Part of a small language model's weights.
Architecture: RMSNorm before each block, rotary positions, no biases in attention or MLP, untied embeddings, normalized queries and keys.
Training: a variant of Adam for these matrices, 437M tokens, 9090 steps.
MLP neurons of a small language model. Each row is named by its layer, matrix (down: output weights) and neuron, and shows model dimensions 234-297. Each number is 200 + 30 x the weight over its row's rms, rounded and kept within 0 to 999. A neuron's up and down rows have the sign that makes its largest values positive.
A block is one neuron, or neurons of one layer that tend to fire together. After each block is what it responds to, as a language model described it from the Wikipedia text at the highest values.

L5.down25,225,176,118,192,176,197,175,179,177,192,168,152,207,162,203,203,193,247,219,152,223,186,222,199,194,168,241,244,167,163,177,129,205,192,186,187,159,208,244,164,218,178,131,204,200,161,213,194,190,211,143,168,235,132,245,222,197,205,168,198,218,193,187,191
L5.down40,197,153,241,214,158,178,118,151,201,189,191,231,188,256,203,179,170,192,206,257,179,241,175,224,181,249,159,151,197,213,182,179,200,216,166,240,228,169,155,196,254,195,200,181,209,198,259,149,183,241,259,262,240,161,200,231,211,168,203,144,201,211,186,226
L5.down412,208,173,175,210,174,215,157,260,221,218,183,179,207,212,151,177,241,179,228,230,217,210,176,215,207,235,199,205,220,236,223,207,231,171,148,137,252,182,230,191,271,195,243,183,224,201,204,192,185,214,172,217,191,210,177,203,186,302,220,222,246,169,184,179
L5.down551,169,199,201,231,170,171,155,218,228,203,197,194,174,218,187,210,185,190,194,156,237,191,193,280,210,191,193,211,191,214,190,159,260,207,256,258,180,165,187,193,222,179,191,270,163,181,164,175,177,210,215,280,155,232,189,185,173,176,176,197,261,209,197,224
L5.down681,185,190,207,209,242,217,192,183,192,206,212,164,181,207,201,201,177,232,236,121,235,181,201,151,183,198,241,191,236,211,155,194,226,201,193,226,232,215,218,255,158,226,211,178,202,218,189,193,173,235,199,239,215,201,164,171,233,236,143,161,181,217,205,219
L5.down691,210,196,153,173,157,160,190,185,201,174,183,271,164,172,201,257,185,164,201,246,228,183,205,173,157,170,214,183,235,201,188,181,192,211,204,213,203,204,194,165,197,264,205,210,235,265,204,205,209,204,217,191,226,170,174,151,199,253,176,249,162,214,142,220
L5.down936,204,202,153,223,186,181,187,215,164,201,121,212,135,214,182,170,217,196,213,232,185,185,249,173,173,217,277,158,195,186,183,195,209,179,176,166,222,240,198,194,189,160,181,179,220,223,220,195,217,213,150,197,184,192,209,190,220,192,203,168,220,190,223,187
L5.down976,208,209,173,170,197,255,136,242,160,180,235,147,243,169,242,232,166,201,103,190,196,264,212,162,180,186,213,209,222,152,209,201,169,187,240,189,190,179,215,203,183,198,178,249,206,163,201,190,240,249,173,197,195,201,180,198,216,136,196,201,198,225,211,198
Statistical boilerplate connectors

L2.down574,202,207,134,164,168,220,167,195,146,175,202,234,231,192,196,215,208,184,230,209,234,221,197,245,170,232,156,167,229,197,223,206,200,206,174,231,210,215,201,199,244,240,220,230,214,176,218,167,220,199,179,268,236,237,209,183,193,166,220,198,168,167,168,181
Census, vote and match tokens

L5.down6,139,216,240,208,254,194,160,183,200,150,219,171,242,189,194,210,273,160,199,215,196,151,223,174,200,233,197,191,205,167,238,177,221,219,193,225,197,187,173,236,184,202,245,189,197,164,165,222,172,194,245,176,206,189,198,168,150,219,189,119,244,238,217,241
L5.down22,237,209,236,193,188,210,222,192,173,252,220,159,220,189,181,138,220,196,139,214,218,195,134,212,203,145,194,181,201,170,199,252,203,211,214,206,245,233,188,285,193,231,169,238,125,176,192,140,158,198,219,257,202,257,255,240,186,214,189,204,113,175,173,181
L5.down190,151,170,248,203,197,219,222,179,212,188,184,126,182,172,219,224,161,121,245,232,149,177,236,207,173,206,210,227,209,144,196,158,213,222,212,190,136,175,233,233,261,174,220,205,174,177,249,247,235,225,132,199,228,193,177,227,220,204,161,223,257,208,222,195
L5.down706,119,193,207,212,189,202,140,211,176,132,148,156,185,190,170,206,218,185,211,149,223,186,210,189,179,244,210,151,269,214,202,174,209,149,200,208,193,183,204,232,160,211,246,200,250,179,182,179,227,217,226,225,255,166,242,194,217,167,184,240,213,198,207,179
L5.down797,192,245,269,220,180,179,185,184,223,149,231,116,209,227,206,224,219,160,244,204,212,230,193,246,257,250,178,213,240,192,243,176,223,222,266,271,196,203,201,171,209,202,220,197,181,215,235,184,154,182,227,228,201,250,157,210,165,192,180,203,202,193,152,189
L5.down861,179,187,230,188,181,198,143,201,244,201,179,227,261,214,202,183,240,173,231,147,205,232,205,284,209,188,197,209,244,221,178,206,173,221,192,175,197,175,176,184,208,117,178,177,167,119,219,211,224,186,221,244,225,199,179,205,170,204,146,239,199,219,239,186
L5.down926,274,193,221,178,216,135,204,158,221,187,193,130,164,205,192,153,169,212,227,116,204,187,211,239,197,213,196,177,228,187,261,214,192,185,205,180,220,227,207,231,261,185,194,209,186,201,205,222,193,229,210,217,225,181,217,198,238,213,179,223,209,208,194,182
L5.down1015,167,230,195,195,173,226,212,224,176,163,197,174,222,208,219,209,204,225,161,201,164,206,171,218,194,166,213,213,224,212,221,232,251,215,240,207,279,133,227,220,192,218,222,201,228,195,189,170,195,201,173,218,222,167,231,182,143,192,157,172,262,174,235,200
Clause-opening prepositions

L8.down70,195,158,242,229,170,186,229,187,202,203,244,167,183,299,179,190,208,201,185,197,171,152,267,166,216,171,197,214,166,221,182,199,214,167,226,200,190,213,167,179,224,165,229,176,163,235,180,214,212,179,213,203,244,175,153,266,215,191,212,137,146,190,203,213
L8.down208,215,217,206,203,207,233,202,151,219,160,237,201,156,217,233,220,177,167,214,225,177,202,265,220,201,245,239,168,176,217,229,222,171,251,207,231,172,241,205,136,244,160,145,157,199,201,223,208,201,184,158,212,169,220,188,231,200,191,173,205,216,221,177,178
L8.down302,203,156,181,240,207,223,230,222,241,180,222,211,240,187,179,172,174,186,238,141,189,198,202,214,223,219,213,197,180,199,199,232,196,246,198,210,229,192,152,228,213,176,187,172,214,282,236,179,232,214,217,185,159,229,215,226,179,186,150,187,184,231,210,143
L8.down444,167,229,216,235,207,274,207,215,188,174,164,217,230,235,162,153,206,177,183,200,182,245,230,227,202,235,231,192,217,216,247,194,193,267,225,185,174,175,185,228,208,171,149,155,183,235,195,258,236,212,252,232,183,178,240,248,138,206,169,198,229,187,247,228
L8.down616,221,277,203,249,207,151,223,186,193,220,178,212,181,204,194,228,181,221,207,239,193,227,160,194,195,234,183,174,188,160,199,157,252,225,202,177,129,212,238,169,175,222,244,203,211,232,170,178,247,224,211,163,195,224,174,227,192,245,219,162,195,193,244,253
L8.down778,198,188,192,155,220,233,198,179,175,195,281,160,212,240,231,236,202,206,174,142,191,214,161,158,199,194,250,236,163,241,195,196,210,229,177,175,248,195,153,216,170,160,171,185,134,186,216,259,227,188,243,201,223,202,187,171,226,179,200,194,247,173,200,180
L8.down833,255,249,220,164,201,225,186,204,213,232,255,252,217,191,179,195,196,188,220,179,242,230,127,173,184,243,204,167,138,201,243,199,195,201,201,182,243,216,208,201,167,229,146,205,273,212,194,223,233,194,177,181,189,202,222,168,232,158,202,216,219,239,190,182
L8.down890,228,230,215,234,178,257,168,233,233,222,216,191,205,160,176,233,203,109,211,173,245,198,190,211,193,205,281,153,187,217,260,215,194,209,153,146,148,160,207,221,181,162,189,153,201,190,155,183,156,187,215,186,161,209,190,193,160,182,135,194,186,232,243,211
Wiki table cell separators

L8.down103,192,189,188,122,225,187,203,193,221,205,216,179,227,217,189,216,211,162,171,259,222,207,208,238,220,171,228,210,212,227,203,146,173,196,206,185,247,227,257,189,205,165,188,190,152,178,151,181,194,152,222,288,168,184,220,175,175,215,218,181,218,209,209,228
L8.down258,216,226,219,218,187,204,179,202,228,156,137,143,212,163,173,192,170,223,201,175,221,173,167,197,202,216,220,168,215,166,220,199,202,222,215,199,209,166,208,194,224,177,189,187,221,198,198,189,208,213,204,181,232,204,192,178,211,189,187,225,181,146,204,182
L8.down527,181,224,192,250,107,233,211,212,185,183,191,203,205,174,188,182,235,180,236,156,245,226,214,208,215,193,184,221,190,168,230,205,193,156,180,231,232,238,173,273,181,192,140,206,146,218,208,183,170,241,199,174,221,215,201,179,218,191,163,287,165,194,216,154
L8.down620,273,233,190,190,249,220,229,187,227,176,179,186,135,179,146,151,206,179,159,208,214,213,159,167,244,157,191,220,181,235,212,166,136,266,216,214,181,230,217,212,200,174,205,204,196,238,143,208,155,246,223,203,237,200,228,232,236,242,177,178,230,197,171,186
L8.down747,159,183,230,232,154,211,170,169,234,158,202,176,147,214,215,240,231,211,167,184,275,185,178,201,202,200,280,242,223,184,224,211,188,150,213,197,174,307,195,194,276,140,167,190,174,217,205,153,166,215,181,193,202,203,228,186,216,162,192,158,181,185,198,165
L8.down788,164,251,203,175,229,182,248,236,229,239,233,273,241,197,201,205,192,147,174,217,215,174,233,226,190,236,220,205,198,208,161,181,205,212,220,238,212,170,194,187,177,225,258,196,217,199,186,230,168,175,207,211,201,192,177,195,204,158,200,205,209,187,248,218
L8.down956,231,196,165,198,193,188,191,222,205,194,197,215,267,195,204,180,230,211,206,209,219,175,227,192,209,211,221,193,224,165,252,227,202,196,230,222,230,177,209,219,198,208,173,206,204,198,200,208,176,222,235,229,216,212,205,176,218,222,178,174,234,204,232,210
L8.down958,175,217,186,186,195,181,191,194,196,212,159,209,192,170,194,223,183,177,211,178,183,174,235,220,214,205,163,186,211,192,214,176,237,202,209,196,218,195,160,217,241,94,167,228,189,253,211,203,182,205,216,184,203,229,230,224,207,230,183,240,291,160,252,185
Time/place preposition "in"

L2.down900,170,267,240,217,199,217,211,197,214,162,236,164,194,192,218,204,222,217,226,254,188,209,258,201,181,187,193,232,250,177,157,175,203,206,209,182,187,223,269,200,231,180,178,112,231,230,164,174,213,233,199,174,189,253,200,216,172,170,240,220,236,123,178,241
Possessive pronouns and dashes

L2.down667,168,246,211,176,224,151,172,239,169,200,179,226,207,196,195,222,202,180,196,139,225,189,217,169,273,173,182,184,202,196,185,163,173,185,302,195,173,156,183,180,231,203,190,199,200,165,232,214,205,222,179,165,207,203,224,186,185,228,233,183,213,216,223,190
Place and time prepositions

L2.down219,159,219,225,156,235,233,168,181,261,215,251,193,263,164,215,215,176,233,173,151,179,160,221,198,151,181,183,167,178,162,175,204,158,171,195,180,152,216,215,217,206,164,233,216,195,197,181,202,221,188,200,150,208,230,266,200,215,200,194,230,129,216,255,211
Rank and lead words

L5.down222,207,233,217,253,169,200,209,207,167,189,253,240,184,223,182,165,212,182,196,158,211,223,204,169,215,203,242,237,163,216,205,160,198,177,196,134,186,188,194,243,201,224,236,163,168,188,217,212,233,223,225,171,207,193,187,199,178,173,188,188,201,226,172,226
L5.down321,192,209,202,169,179,193,144,179,194,187,209,166,178,225,238,191,208,214,174,195,228,309,231,216,240,209,194,216,179,253,196,203,231,204,224,205,169,213,209,231,188,191,241,228,211,233,193,227,211,234,198,203,269,203,244,256,189,224,171,155,183,205,184,221
L5.down334,238,208,228,212,201,237,202,206,145,185,219,166,211,193,182,188,235,247,157,185,134,232,169,291,225,197,222,179,189,205,213,207,238,195,240,183,280,151,205,221,189,164,258,244,173,195,203,138,250,170,244,218,192,216,222,192,217,207,186,184,155,143,236,190
L5.down395,193,241,181,218,232,175,203,226,201,221,205,232,211,147,185,204,215,183,243,178,168,198,168,213,209,187,154,231,189,206,218,250,224,210,204,165,221,187,189,182,177,186,236,198,178,216,217,188,230,196,213,195,206,249,218,217,213,152,254,208,157,228,202,241
L5.down508,194,159,242,201,201,167,229,203,193,200,240,167,221,226,209,221,201,160,145,227,185,204,171,208,178,148,133,219,192,222,189,212,238,238,216,209,219,203,196,215,218,211,220,184,186,192,212,199,119,147,210,220,224,210,209,223,220,169,215,171,177,263,198,189
L5.down657,154,194,266,170,228,201,228,184,218,201,187,194,234,207,185,202,199,186,177,179,185,199,183,205,171,145,219,216,178,194,208,132,198,203,226,160,195,198,284,197,244,179,206,146,177,185,220,248,214,231,225,205,211,242,201,197,271,204,203,208,206,261,172,206
L5.down796,155,201,206,225,233,259,254,188,165,189,200,186,182,196,195,202,224,195,227,209,189,203,199,185,239,148,178,222,200,193,221,197,178,191,207,238,224,196,206,193,219,214,209,184,201,230,230,180,203,206,213,204,195,237,218,167,187,135,226,153,191,193,156,197
L5.down873,159,186,199,257,192,209,200,177,141,219,179,248,152,196,183,205,197,218,193,147,157,227,149,156,219,216,187,246,220,168,195,192,202,166,145,213,229,185,169,194,206,176,198,188,147,244,195,224,197,219,157,260,150,165,212,153,258,210,230,190,190,180,202,187
Determiner before subject noun

L5.down211,224,219,204,215,181,226,212,241,282,134,184,157,220,250,173,177,225,173,185,250,175,193,220,159,205,180,178,132,187,175,217,261,201,152,208,151,207,178,207,192,173,206,183,233,183,205,210,225,193,192,220,180,175,267,216,204,163,223,246,238,182,230,151,225
L5.down336,178,178,236,213,228,170,163,162,187,195,234,215,212,177,267,250,152,252,192,199,163,220,217,229,171,127,234,262,159,184,202,224,165,209,211,176,156,238,233,159,205,164,212,200,184,191,215,219,187,178,174,141,168,184,185,226,200,157,158,165,180,210,196,173
L5.down343,194,195,178,146,246,201,191,215,218,201,218,183,198,175,192,210,226,175,183,179,210,148,225,226,166,222,200,153,208,218,178,192,162,177,234,167,235,163,216,180,236,218,187,184,211,226,176,182,155,229,207,208,217,219,182,203,195,167,226,195,216,199,192,211
L5.down436,190,216,239,154,200,225,224,262,234,208,212,213,220,228,180,199,181,190,197,184,219,157,237,189,165,186,203,179,161,146,230,234,188,197,161,253,179,173,246,206,226,230,115,195,210,222,147,251,223,157,189,194,184,229,219,202,227,170,176,171,170,217,233,237
L5.down467,170,150,168,153,175,170,193,249,234,203,162,243,154,205,255,162,234,223,187,167,177,204,153,192,141,203,172,200,208,197,245,180,203,178,227,159,238,221,215,214,249,164,212,221,223,188,163,234,214,206,154,263,154,175,184,202,196,187,212,195,150,209,206,166
L5.down676,196,219,175,219,201,215,183,216,207,186,194,210,236,223,184,144,207,144,104,242,207,216,180,215,192,170,216,171,152,226,238,193,150,207,151,189,136,258,263,234,204,202,194,181,195,233,182,172,211,203,245,214,212,256,237,173,168,196,209,163,190,226,211,235
L5.down888,229,213,200,150,181,164,200,224,220,240,225,199,158,210,219,255,221,201,220,219,186,135,187,179,181,267,214,220,212,155,193,201,146,191,173,162,224,178,252,200,235,201,220,193,165,249,176,211,185,173,176,165,174,184,193,200,208,212,192,145,110,198,211,168
L5.down907,225,206,228,186,193,213,221,251,171,169,228,270,211,211,223,221,166,175,262,176,231,234,213,176,196,178,274,150,158,179,174,206,178,224,184,189,163,215,236,201,198,205,215,271,183,256,172,204,169,199,212,167,184,185,245,210,160,189,170,187,197,243,237,210
Award category openers